Weights of a small GPT-style language model, trained from scratch on English Wikipedia.
Architecture: RMSNorm before each block, learned and rotary positions, no biases in attention or MLP, untied embeddings.
MLP neurons of a small language model. Each row is named by its layer, matrix (gate and up: input weights) and neuron, and shows model dimensions 0-127. Each number is 500 + 40 x the weight over its row's rms, rounded and kept within 0 to 999. Numbers have three digits each. A neuron's up and down rows have the sign that makes its largest values positive.
A block is one neuron, or neurons of one layer that tend to fire together. Before each block is what it responds to, as a language model described it from the Wikipedia text at the highest values.

Infobox digits and prefixes. Digits inside structured infobox data such as km^2 exponents, coordinates and FIPS codes, plus word-initial pieces of split words like sub, ins, tri.
L2.gate275:498521406534476494495438455487450561569486470517502496421542466463528545513386514518546505537438476529521516490581463521565448589460485489538528500523529452476523475524450472492535485571436516481468432504529509580544584482534500428408511534451540492499548440478549478555489476550456469448518532497508541494441487535492466556497518514488490531535486504507484500498509553508428528441492
L2.up275:469487493531540497452519576512582466512496522500434539483470518470541445471460477542454554548530538458573509492491534553510448571503506497520559497533481556462516449466469482447447564466532468582466528495464481521486531536494463458503523547462505489508503449517495510519451563460466446500516477625513516507477480526491455484472535482546530442492570488562428475489584508496454622474487

Year first digit. The first digit (1 or 2) of a four-digit year right after a day and month or "in", e.g. 6 April 2005, born 19 May 1997.
L5.gate149:524528536580445500486468453529453545492467520542561595500516481558437501551488551486526444513405500472461429538506460561467531485514524570434514441564487499498449398468512473474477500523516517496524520469562430512476543560471434518550492466430543474496507544525503468467538478530462474526471566489480500529441487468546531483462586548563462486444481494510464512472499456533475512441461
L5.up149:495445522470487480551518483431451474497537403523513552502616476496430494490532454509567467496545531527500492422536438493487520518511570497423490549524506471522527508545480438561458521451600531583492480527502535527547407435526526604524445500449521509568532515504411540424545506460487581541473407485438444511491533537518488466498520478468501500448490471468524419504510554501483546614463
L5.gate209:493572585608484566478551490506545521522527520537472441457472495471477444511539469496485455517494490482473525520561453552445442545542540501527586455464522490497505465542523579551498526486585480459488562465491486514491520438505521485561569497550497480518453501489408499523525471563523474561481556448496552489573444449461462448532519418448443509567512520398536520488578517522531478418512
L5.up209:527514485573477487512507484479473460526491472542500436542474503585439546505474461517506537468512455463523476493512465479560445530486534450430468539458566494553523480498504551524529532523499561570504511493455510489460497512499491531467503444489433449508538479450504513456508468453545502461402543548543467494461584471493546543454538482496539449411556541466533463494444507554519458498480
L5.gate282:518442494530504520490539599520553492464520489514509459495474540445470555535516583424489561416495495409454473525466537516505482477454553499510519575485550523544519422501417504467468478433503519501509513539486462534506501513569570540445440507534521483526546515530501511468469564423505467406523540472434472503412506523441529488469506521473493535468444478528466509455527497572485562494446
L5.up282:471525505535591526517562490518467495514561517497581488435484518467478442450513531445506514477534502495512531508513471489465526406508583568495515504458454518472540480478467486555533505522573526537530485577475547450518544578477431463460495505554535426537555517529473512406479528511512466488597546434500528428468525492460504411466486506463546540478473437460471463483500487450445574509495
L5.gate434:489446535523491480549548550518444526486469490555441558547547485508477481481423473496506482508494521433441503491492476471517509491494502424446553466577523509465469463450512461540469556469479504485441497464577462566481399528466579608464552546546477453517454542490547515486550452518475436460478541489471516495504440488535512430506569442482524625491440469505531438539485534502458465531549
L5.up434:509507481534506500499515536497458602524576487473454570521535448544523528519511463431551546492466501564452503501522488446457484450524462466501448526406517589553480517572564456463480562475485532461504517514543518485472518430502493492573530441453522448474488474520547539478466537470509516555489557462445501560477549442476416489524547553454506564446562497507434543473447547514484521436479

Trailing numeric digits. Final digits of multi-part numbers, especially the seconds in geographic coordinates (3'9'″N), plus table scores, race times and catalog numbers.
L4.gate28:467518487521547499530498485420530425528564563549449549493467536458521448514373507560501467525485535544497501534490514541469455500530545452463478502487519568423510410461494528548464530503560484456485466508518489563458524459447517528446418415538522551529474490467431466515499528500493456510453546531474451577523494482451492547554410526516486547515492557498488548492461512508495431612468
L4.up28:441455528507476512567479486520461546520536493447552481447462558446563550492562537533442539452423484529452423500532551475430506465569471489519491500514430504484445512536491448481519498543484421504553543511498514503537494488473463454550511506479541481516497457438484466507598511449516450515488483487459512450569531528500542551576528482499376507458560536572495485517486548517485443427446
L4.gate48:558545423535500464517530582413477448467423437565387495542534516475465550528477488476490542524493503482485539579547519503576510552448516553528470405472563412474530456533499548522479508476483541541484523436464573575524457480550473541453523486558483575449493481515440510466447474490408481493456579476506455492496466498540424481509596520528487463515499568503496475461518471506439434496496
L4.up48:501467408520585464467486513486504413473473526526463463563519560512515514553540575527498446541502457453508493548557573560492504506540539472529468522513509536411436406520457534513436446496534499525556519507525516490515486492558570486475509456502565479536513432535576475519465486519428451460481532492488500530503554521468443543512506506522543458531505448549461516482465507562488530542471
L4.gate89:542547554502493595519491478475550434439508537475447537537438474539560476510511534506483437572523486477525515450487475443516512476563514595503471506469527518508466495543484519510514497571477442453544517536477524546491541436542525509472497489448555471472463483557465476543510532464488421522408530517572485564494453413470497452525450519514523424563530457477566504404548461543484526471573
L4.up89:548468494455518454482517579526467441445507494466451470474454496539454483468429538464504503415479491478503487488428505558630467523484561514574541506490539557485492596477433523552522540531535496494545569545553462541483475495539537512544518499502543526447517413546517516407491544437459474449469526542505569515483466488468595507438454506511526548543507595506488497478538452418514524473495
L4.gate109:513499477413503472533575486539468522518485556417611529519485537574602528533489502490517565534450478514487530507534474483523458544529450549499514512416527506503486560445547443550521481475531536509526513508569523480523502544577484606455527475486417526465502519463460515556504534552499520515496479618509460551511473494496542518496532454525516453534506495438515546489514483535578462526508
L4.up109:471530561445429446464477505476462479573529558526516437465543536512516576492557527508456476536553532429522537518547441505541502543504519473511484466490516495542448515478524528476544455426422552556460495563531506439582509523515514557493500520507521446563545543502508571503494515475551476521517542521406460464512528452532560466481522610521455480432495455496476523523490566573479462566525
L4.gate114:520478523469534472467555510498420562529521502517453521580559530535466498496465558513513476513417483486551570425560516525471547482539498490521486532494440564470521582428473487503503464491470501466475490546584462558474512492509465418502495494475557446529542527531496511509534498454503559566476503461473497560490465470408490510540502502524543457541527535488565409531515553483523515461526
L4.up114:546531582453493447491519530532500541493524489467567557483457498575455490475511528556477545431493413518510527522477465498466452462452455512445459521512492505507509483503461511510557524541414536464525479490592411525514484501542543560523493559484488508542528475494543522512458513560431419511473516542523519483467429519562420516540486445508508475521512547508547505490477510487485515490480
L4.gate203:532422481519575441503501570442451533462514494493532513536501501477571555458497562533519529504522455491427485430508516493494466565531458433609435537524544521529552527471524504496540515488498427449452410476457510512543559466435517503493581487554477493471531511514517477533479516471449497518457596522492522503505530500443521537576447459505480463535545536530441533554524504528513484584497
L4.up203:550592478511502462488464584505547496442465473477553504493492521450469459445477516475475497470543483561512508454474563498601509514467526495475552540562474449481473474531473466465544496612440473509496520521472413416457469542469470486493525522534461465560566556543523540468516496445517491552520587466566505494483523482519484501507455476508491507489569466543503542501633512522519498528566
L4.gate236:496463439519551459447581571419502522534451589504497555493545487476527475521434477439495496498541505570500529512514467538469465560486478449519495498535552447497521501515468502504484475443526517487455533542489545415560435528471450502515522509468599505524477530568458446554511483473537451430534484484486511519472482422534530568473504506544475487537527518470569543443536554475546559534507
L4.up236:521570539557459435547468508429466477463476530493484516482492456484491568509490487437469544543485568485558551526543453506532491434482468523476503488530471459452529529519517541538614443507599521493528472571470525534505481536555493522563466403511518489554579424506460481523510542475494452462539529522484538567543562486523485536570572491490573454530510556465545432491519513509541495535479
L4.gate241:457477482516507509446516507418459585539432478442494441466507546420455481474492546564504504495424521516442491477503508488524528489546474548487492444580525472457529451527527496432463520477492442496483558505451593468503533511582553500543491515555612491499486534525497447530538461526439466500440474444510527484478432509498505549472485535468463459529561461491483508488524521504434460436559
L4.up241:476509455491498446469474506482458466517490538507538501543521440463545532479532499477538497486512442463482524499528492466464503435459552502546507567576507413501506525522541520496424550570502577504473537547491541491495512558539475572554469524475593472582523517434506449524565486506403374483537500512441489564474567472441496508480498430506485565468543486541447498490474551527453467557542
L4.gate257:462467449479520579549499569493550507480499519541469409515543475462526478519511448535473423438576516509491467491558521467480503542519557459461508481528505432421536519490525532455530515481539470516498505465481455458522482495489490460524548486453524432510417442462480478641511471537463530513470485480410514494536539532515500586546483639563496460568476486524571457514535487497489513518490
L4.up257:478593515513435508548505575509452555459471479531538550529498468517492487480496468520555432524552539458545483480485500565529471486519464473481440493492537506499546598554471477511442439532486508518476506576538459552524541564530456517467470505468550492515529406447557554465555413521517494529489568551524484514526511493514478568592561516489442455506498511487471467462566478432592553467490
L4.gate279:462473527502521586531418556452547468561479537541495543548505544502524535508503554519487553508543495487465478483508497520489456491420535548434537505534514524501503459506435529461541500454525476485544527571509527513497537555533524519547515487498532413513492428512461468601468545473436430468475507533464532490509510510578488496580512495531491456464546476495524567401480490480468509485479
L4.up279:483460490457541491478580553462484574514521550546487569570501537502495573500492474504493552503497484528461479521466466522506468514496517468557525473491486558613502483555508501521574438513492560488464477559487596518539519483510571478518504482555517535567430462465515555555502479520449480544479453529445518507479510502550520510466466505494467496561559606529481566500534532443545503492488
L4.gate323:518519482607444499526432473525482564503582482530536556537540493478468539484469515605507465471514469568553544508494536540482493521527480471485504508476467600569505445544572471551573494514458510519507520544568528501501513455524464565503499476472562455542435393441562508458520471523494496441417476551545535488493530481429488454479420520520474542508554517518450496523536543557432487518464
L4.up323:539444435436456508471512483472554491489552497569522551529540476449516526499390529464522472511492480469534510480470557536466481561519486492480471564502498484514483416515562537518599502470488492528491465564495505491545458446550482512533529486449482510515512476470488548541558468448539462531438472456547519486428505482494470519572422500445432512575539537486426585527557571552537529475568
L4.gate381:427497498539542479504502508496489474538458519518467531557513555446485572474419473433482514520522430485539560559584468570477505492509505515503425537507430443549538476583501493518518532572504407573487493584509532553474521404529553526450385485521498521465395494479544530509490444538426530524449431529571512488519514431571543505461480552486482506469527474505509439494532490466471533485562
L4.up381:512528485538485465479509523486475510422511530508403492497493489520525510480499409555465519520608533450529541559559557545481538445527472478517495491550470498593518550636507445517504480522453489488524537448548602561498498458447493463471529475487456452490520378477500544523493516482475481488520430486485503523495523503539536416525489582496542490470546485497504504499474526447462499559524
L4.gate396:561498528526456539422533507444499528456481427466419482515515542448468508485508516446558486512520455477458544484510465530538508509499426447485521429497484505541473505495453506492455514436550492439549486533491511525489486525526510457518400463568534496484520452520551457501455462445569506602513527541529570512424479441501504472515506495474550517527525476568523513477455522426517595573503
L4.up396:477508518448494398544533468498503460484572452517416489513531506486469574479441432515561505538544474552448504498443470466478476452504523492429418492501564453532586441525492593514496525512534509541472475545582531568525491465488486462514469467520539431518471501507546490497454539497533460542476518483470449534495502562571514458478458403537501530486523471512482512475489506411585592523521
L4.gate480:536527488499408516541523458501533475441496582501401604499567536509410515477477444530531526565518469528493581524525477523461455558545485441527542542518506460462507521530495493428540466451539556490477419545542520542530491520596513462512406450562484542520473498507494491489483499502518505505460519474519506514538550425510508488427542501448557468535489495509498397480517472481529543486428
L4.up480:530504468435491486471458550501510492454420456493509537541412532536468411531466544518495457539564446531496541388518474485439521577604480466491450523493487516496484488529538486517517495437534513500519464540535553465517471534540476498569507494555506434543483450550451523484587540473493485557411539386581480450574486457447548451544533531485487474464522477521525449470545486529469401485490
L4.gate488:506445501543521468507597479477511547507475442514494537531499600487498576584476492477504488500500484498598541536447429495558547506484467471521490475462491582528517506532432478569548460471460498510506462481440429482504484474567580538466552513539468540483516432459435482547454477424538473533551485473538575509517497547538431575514438452504510510485530491441507500545483444559488537466488
L4.up488:473526510543535506517528485500488514519460513521427563520505541501567439518452475469487427493517557561493509501534530540455563478525512501503527529492499554426470501540512468486509463504524555563488489588456536546492505457520445482511525479540545495497496583469461546543562512430466555530483532516528554529397428534530491526535447509548511579511536494582513503432538488497542470567499
L4.gate495:530424576517499522531558529517503525511541490425517495482512497498467510561482473526533518535492426512547495549577512492546537452485500499443489494545462517571493515554489517519492438519516444527435509456528489599443524487582506586492461429522479429569550503456520543565466515463431541538490477506405510504495459455512499552511442561497521536538510518506470499466512499497506474479576
L4.up495:516429528449443436507501543542482553497543452499549509475464567408518469480453557554538540540546502449512521482565490542481506562537561448502480481516540558486506432561466506516439539452457550453517474482485530519460572558537470460451496511537506499522501462502477494527532470557489476459481393510477448488529510531474439481500545480446513483489504531473510507419492487521497499422514

Year first digit. The first digit of a four-digit year, mostly the 2 of 2000s years after a month or day, as in "December 23, 2010", "March 2011".
L4.gate24:539507405500456556434442553542443505550515501527520553476535438595567518535554438496495507483509554547518475504468499495460456492430461548463510468468443461513510544508455488560539518581578553476524527518498500433552452462507497501559563495483493553507523486464428456521530542496477441520515529522525460432448476516497479541418472504474581475479482487531503414554459525514515508442541
L4.up24:501495550497474506424569480523432570513507469558478482534502463488512524528498480462500453495490524514506513544430459463472515492522470507511488490477549432550506521568443477524567504505509485538537434561558433528481455548499509470444610428488496429536518541474459502569475497508475533490451534534497561535531531502432464499528463494511576492492552476421559584483545525524451495466442
L4.gate39:480468393472448475530446500557494463531538509442539502473504560503516502590549546519519486452473426458454487505477552481481461443477520497512484483516423517507527528447491469509480538466466480482575538581420447532475477504492529502463497419503552477512537531504444480435577536416490498446540509500508516611530510498433549515522478463532499508542446510472498449448508542505477586497508
L4.up39:454487525531478553487457490575426555549487528525498495497488534489479513487557501433526518504489490492443476431561518486578551491517446456516506468584531470504418498469500541532433554398483509497533484465409507524537419497473532494447445565504499473531483517512512562412523515528482484482482562500499495530523417506482499600494493435520494513417575469561417476453476473492477519527507
L4.gate58:511491489478461472471465475487572472538565431494566538553458490509506546482455491487481471433427475536506498534452540426544463508583542512454460462418468504475505505454433488479560524500486527557523537549446439560511502484438481557481517488495544468454500493436490413563487476429500520529487511483515534582468464567489538470546510502476503488408588522483514579546562512451503517533525
L4.up58:449468446566552481530518497497542542476534508466520490475416511490490485526513530508500499491499386546533495506550503457595530555556451431547489481449498495436459519409573503487475461458486486526500555524441520505463482517492502544485454503552476464479525480454538553477555502589475485492427608483499431473507489507544445457475580508487525521477491542466584453473531471560521550466634
L4.gate60:469521440477440537548448519506430553527520427554430457497477531546518523523533459574517549524511563438468463525447487578430529550451510521478564559538411523540558454442454482577453438492519546531481546445491539500506466521410469469439562464513494511536497461518499453548529479508530481427555557463486504538522517435552467533502527517530470548423470468594486456496493522533508526491517
L4.up60:476453579474515567477477451479486509522461460478518495480522567590519449544527439449427490513465555501598503504457530492460460535491466568572552519499475473508509536416514485552480518524483531434537527500490504519506494550423514495501505509453538500478551525553540470503461482529588540522501527421490506483515533518571540507521545496434503519473488504464525443505486479427575504577510
L4.gate70:512465521526505467490505459519519496565487530540523541537491445468482505534531445445490471564509473544517528467506515462480569586543495458420530518499535537459579444586512442533493554511542535543502504577483510490506467452537452471460471554431504464508474526464472511552466457541458542484485497550548422465486517443509451527519471490437538564594437477469560508507487575549566490474552
L4.up70:516493492417485436504468429435524538466520497582503532532475468545565520462479482490564486452607474461494486509483575557518526550434538461465429507557497415479480525507489478557519503450503519482528527521565565458526478548467537545489579514540520521457490452478547582469494551522499532477483514509499447463509566536562480470485556498442544552418512501428506449534490502494484504491541
L4.gate95:586533493479555481572452445532473506542516465516523514492544498451530558496532429478535518462470517462540519459574552575495507435536566499481521517470469544531534522467528494539544478528485545449521513440452533467447505456466496513462477542589473531505450516481536519443511441474501490510538499588493486518533492458483471471555452505476491553507402583466442433477487520589572516552465
L4.up95:455477484480467494497491517449480487482526471531545551472519495498498505484474562497441508478428542470575434461518537450555434516515471417524532467506434520478519490476536539449454463486499514544505443497480443470489500523468540509503471562469559475492525488489518485537596403511505515494465558465557515489495479439537501462504483512497523544449533549523541477507494548488450519482534
L4.gate133:516522519472561463494487463477516475522531485470508557481519475517466500503519428526545510426401443473457474489492501494463511449499475507537559418478498485541456498503449481476532482517599450554489489495493448551447508519475521534479432464474518548475473500562566561509563521549537517592511542482573460464539518525490576467518467482426554487459543481519498441488521477468483561523474
L4.up133:420515483476502572483559453466488440495512472458516487437522441490530541526547504515513532496503427548444601479504455443478490531505558506498572498437526501436438484498449548578504488437530531478518467500511532567502479440484545525506416458491543490519574431514428520477568467581442483507518529481523544463518528483489503566545551538498557495492481451540543488533455453507488531429444
L4.gate156:486505501487470440482413549446492500524438484505529489541444457495462487541535463473536497439472458446441489467415493521482523527535476525462484567469517474512500488515545425488483551442503471493467517501573485467536455485455494525472440536430481505495521581536463561522500407585471486482424502475517496569468560546540506495540483549555486486554450465452504463490520488491562565451489
L4.up156:520456491418472547520482452515519555497542564457527495557545434466502522513486519488475502555545488466551470508478582474486490493464584509496544482499438398417542520438477481507507544590556445510542490501512504519508483508445502570463491494562517482503531500430535460522512558565504416527514472532528454469497501473476535538512474506545466579547540517524449489518534465398524441508522
L4.gate180:541524504533478511493513409429467520494458533520402514467493529496541487574541521494488466500474450493445478543538490468456440468519556478462542480566518602499578516472492559488541522460470504569553534522543411432488478518519397561541515484477559527456439541526470524537467490452528494503510462494565507510524436479530460537461548561527531542501505555480494472498517464514503512489494
L4.up180:565514493554503472491500480448461490516476454600516538492509517439513553527535479441547538456555470437501543512491498466510456537482589460482551493461522508455394555594505411512501468474527478514549474579521487569527551563494474452572498481534490507483505479509503399481541446511439571478497555537461516551501593489490459491455518516494514571447497526492489462507541508457531589540535
L4.gate188:503535494526471489565562480549516532500498500482583565480532498465488554535487426510575517503500494420462484489511519548605421470507538521447475562441487477518463459542392520498477476509498535540514466462569503490507540498572529526463518529460531578489501557541546488466527546506475466498463506519461512458464497495472472499547508464489528549548573566470534479483548493525541486550494
L4.up188:496561512511474432558394449534522436473466483455433440471444495510468421536468483481568505475506507474422395521542480510480509531472495536467470510428557426439504444503514564525486478520561493482521501467574453542533549596501511495464509454533534531491531462541423494500474494514450467494464543498540557446399483488523515508526532478499533538515482455519505487473546498460499488568411
L4.gate214:550459454528474502511409481459560513557469436601552473534476499509433547509568480517523507451400542437440542462414455549544480481438538529454515534439520546496547461524547457488482535537505507505519525479535487456469481458436520557529501545484562566498525486417540504500523477487496498562523564486479409496491482429424517533482498524496489551480466472494576581444547501512497505507478
L4.up214:593429506489496573447536561485446488509500440443461533457430458534478481448450492486501534517547478422483554453477465482539475541522502474503438510511519524490478490473467510462493495423506421527542458532524460453472484474518538457535525474544494465547581540535474598459532505568518507519499544567462526471434463525475520531498527549542466528394489552581548450467489486485563487479476
L4.gate266:491497484466534479506465484490426467524498545530519448487477470498466565563523503568558540468503482433455496525501486494505466478426506497481559552524548532432502451442534450526474461531556591498505556496475488558489463508432477537526628514546502498485456531458457548481486508525523409486530370544586517566470499445553505481460475524452542486452527538502497516505459467549510462538478
L4.up266:520535498473457468502520464489473482524544527565519459454541505528435475503474453467550542452545484442472498521533556481482530508514527524503478483523568458485568517473452494510508479437474594550508492477447527432539496455525483415479558526505494505600567511542478504568583440463533518523449512491562566523466536526474495492452543640534572495463469476532536476503477488516521459514480
L4.gate295:592584537569546554549435525469448570515481486483477475495455529432494485513414498480466530514533514534524497482438516524449468478475541503485474495556475490457483450439512470508514493497491400479482479446543534470444505483466538498437481523511527454446528486435526481512443530571502504536473519430441463494470507520535426436540530410496427571434424517581485559517514476566587515484448
L4.up295:469497477530489513526499487546465549526484446516558461525509544511515537494543434515509517484506551477464529565465477538505518435492546547491526592526427546498569437420556514494615505538476488603481545562510521535469465496485436479441554568511501452560474471458536466532596448501449487457563501493551492487485534498566562543491431411455489438474480493509490508486531536496507421509509
L4.gate298:518592444518449512525398458447425544455535465537460552489474499476501492496493555551533460498468513449429444496488560487503522497511474458545535456514480496478503405473528497578503506486500544513494476475467523493467443508456569508425570526566525520522502473514460443560482441421544473563482520502614532523442463600493495516429496505536567517557482458502550491540563516496548488520539
L4.up298:543478584514518470485514489467538473447403552519543465461528449481435494426463465459487577503563508478509564474457508484549558404567551488440427530481504511516453496516457500518428499501475514495502471462452449498600513570465497481531530485521505526517516487495513547509463485494399511436505443468522473551490540437485464547538492522459575557424456516472590545473569447502511496498455
L4.gate391:520467484533499533478453451480389517460444498450512492429502519498472532520515504464545488459512547472442496509531615526457520525478531510487503460542474588494524471498549471490568527465505395559460552526569495578444480478532477528559512580484510556509545524577486559483427435500522470441505546464528484479508510403451505529510473541471504519504487520462584546505417529457491547446441
L4.up391:476440504483451493437527478520534480539447438491519514394485513452529514541540578512555482558533518481449481471539485526447494458488549496473518528467551504439426500474473451561467448485574550537526542467429545534535516438419459497493623495561489547532447468490493493471493418527487519475469500455517569439548454509520517569505547494578542553544526489452566527510504557592533523515469
L4.gate507:564538468612575550506459536508477476568519439531485513499510492464531514536462459475484485422532475543479526476446526471499547490524453468458485564527496581458503492499472518535476530441418503527532463546490468523528440509531560513568456512519440466487542559467592526554485471484510455475526483540528465436534460561531501478551444537406529470508517475468563476449480527572476514489496
L4.up507:446515494520547573463480517509481482508541503463430491481455487545447453466574528532501515441579519483429449477504415573561461523551543464513505468491573558513507466449591497544420480519556409536460483478539556525539460512502519524465492495476444454529526495485450486509599443485484554513545488466514446472479438492465520507525554486509477531473460482474609504487500575504476474530464

Leading digit of numbers. First digit of a multi-digit number split into tokens, mostly 2 (2020, 20 September, 25,000, 50°28′), plus occasional mid-word pieces like ord, ive.
L2.gate354:450514485495507554512493491472529485519560567592482478532535497568453486460555571526542499482422514537541433479477484513428511454443419466529540481604536559497456536501510527457525531521534503500500570567501421556503518562479470418520531493448593459497486508525498477473475442498504498537567478444560550483540421514466580500524501582519517477518435588471473513504476477438483580514460
L2.up354:464514534416472556520475575482514475488557553527543510453572416507486501483492451466541534483435545449524485471541409544562465499458522531476467572533462527528538489457464515500438509520506508503449517552562485488484492447529582521519509487448564527452470482465494508538461471528498543484456591452530522500429507545514447548524480521532507470462551532534549431471478532480512547511527

Digits in coordinates and infoboxes. Digits in structured data, chiefly the seconds digit of coordinates (5°46′41″E) and day numbers in dates (On 27 June), plus infobox labels like Position, Allegiance.
L5.gate65:402466479437468545478549531524446467493414557437507439557552524431520574541491499469549542495531541578485477485443530553506424522481521486514499507467582444519499502477465543494408457523530546498438455445508509512550531516499517535506485477480473448598457435438487503541471446451503454510537531509457480521540446500500471489487523511471540465547501550549510480463513405588492446438489
L5.up65:533566471595477517495519472484506483468517494431487549575526437555564479428500537572434489516494468572536493481445472388457494535443539493518517538556496538524469442576497510533504444469400427504554464485498555518519503505475513545520505473487532475479470433473511473525462482522487455504477459559486483565535536506557568538535453519460466541492517497495438486563513443524525524454509
L5.gate195:534519533563485495515561488494451543548487513508452507502541486547452513489491615537458505493512505446522483509467462511503498500480598533429529448528506539589502571474555518598518473502531494519489529501507568551553519536522489514508513467580441464509541504542421489410538456511536495465533465498453512534499495477465490514568524459557433526579492523508485518490546470480403572535517
L5.up195:516546508492473552469480572479544479552428547451480569462542512554482524528576556463547488546565479582460526490512585479544502580449512548445486550530480489495473490546483522581556490480578513488494564475583511514505510475522503501528529488484502441508525492571475467505505499539532522441472489466429422438562476545489523513487487564520464496489504538519484431530557501478509512444526
L5.gate390:460489462494521450521462581530480494468472548469489467511507539511485434511457450489463564529515471543388476482521468438482483474510484482508516542540505542450478478496503503495495497455447489477557534530566424574489487563443516482486547539516498482386460469586478527497553568557514445508465497508457489467493504463529449472550542503504461554490562523573535510554601582468504414482540
L5.up390:512532506513510511464485459451474479510555491570529522542498477498469489510406501429508532502490424541479521482451444483525510527492460542451460437457495425426555501567492485537471453505581561479527529579571530528545507508604565505493564535441538473580522508478452477460492580506460443472541511454435470472516415502588505578529441561471475489479457529534508523435460509434525516464508
L5.gate490:475503527504486479558530489511511464442527563479499523479590487539514539501472475584528464447545525608537474535546478514520571490519511556551459462472492464561539486491459507549485529513574484500461551489579544483491493432508470527524541420471470443535526447495414510487512447489460450541397510556534595431514493481519540434471571469520532432559451502566529493542549522557459493502578
L5.up490:539508503530536484467507502495606538533493564465586534552515469512482488488538482540428511500518538563509524525487545478482566462509520520502589462536528529471503461538561494479569390516438518505436495417555566494445404461500533490512581457480494553534475505500505515471474476572516486448489480538485527495459519476487499492528450494567519506437480506476559452518520500491556494546489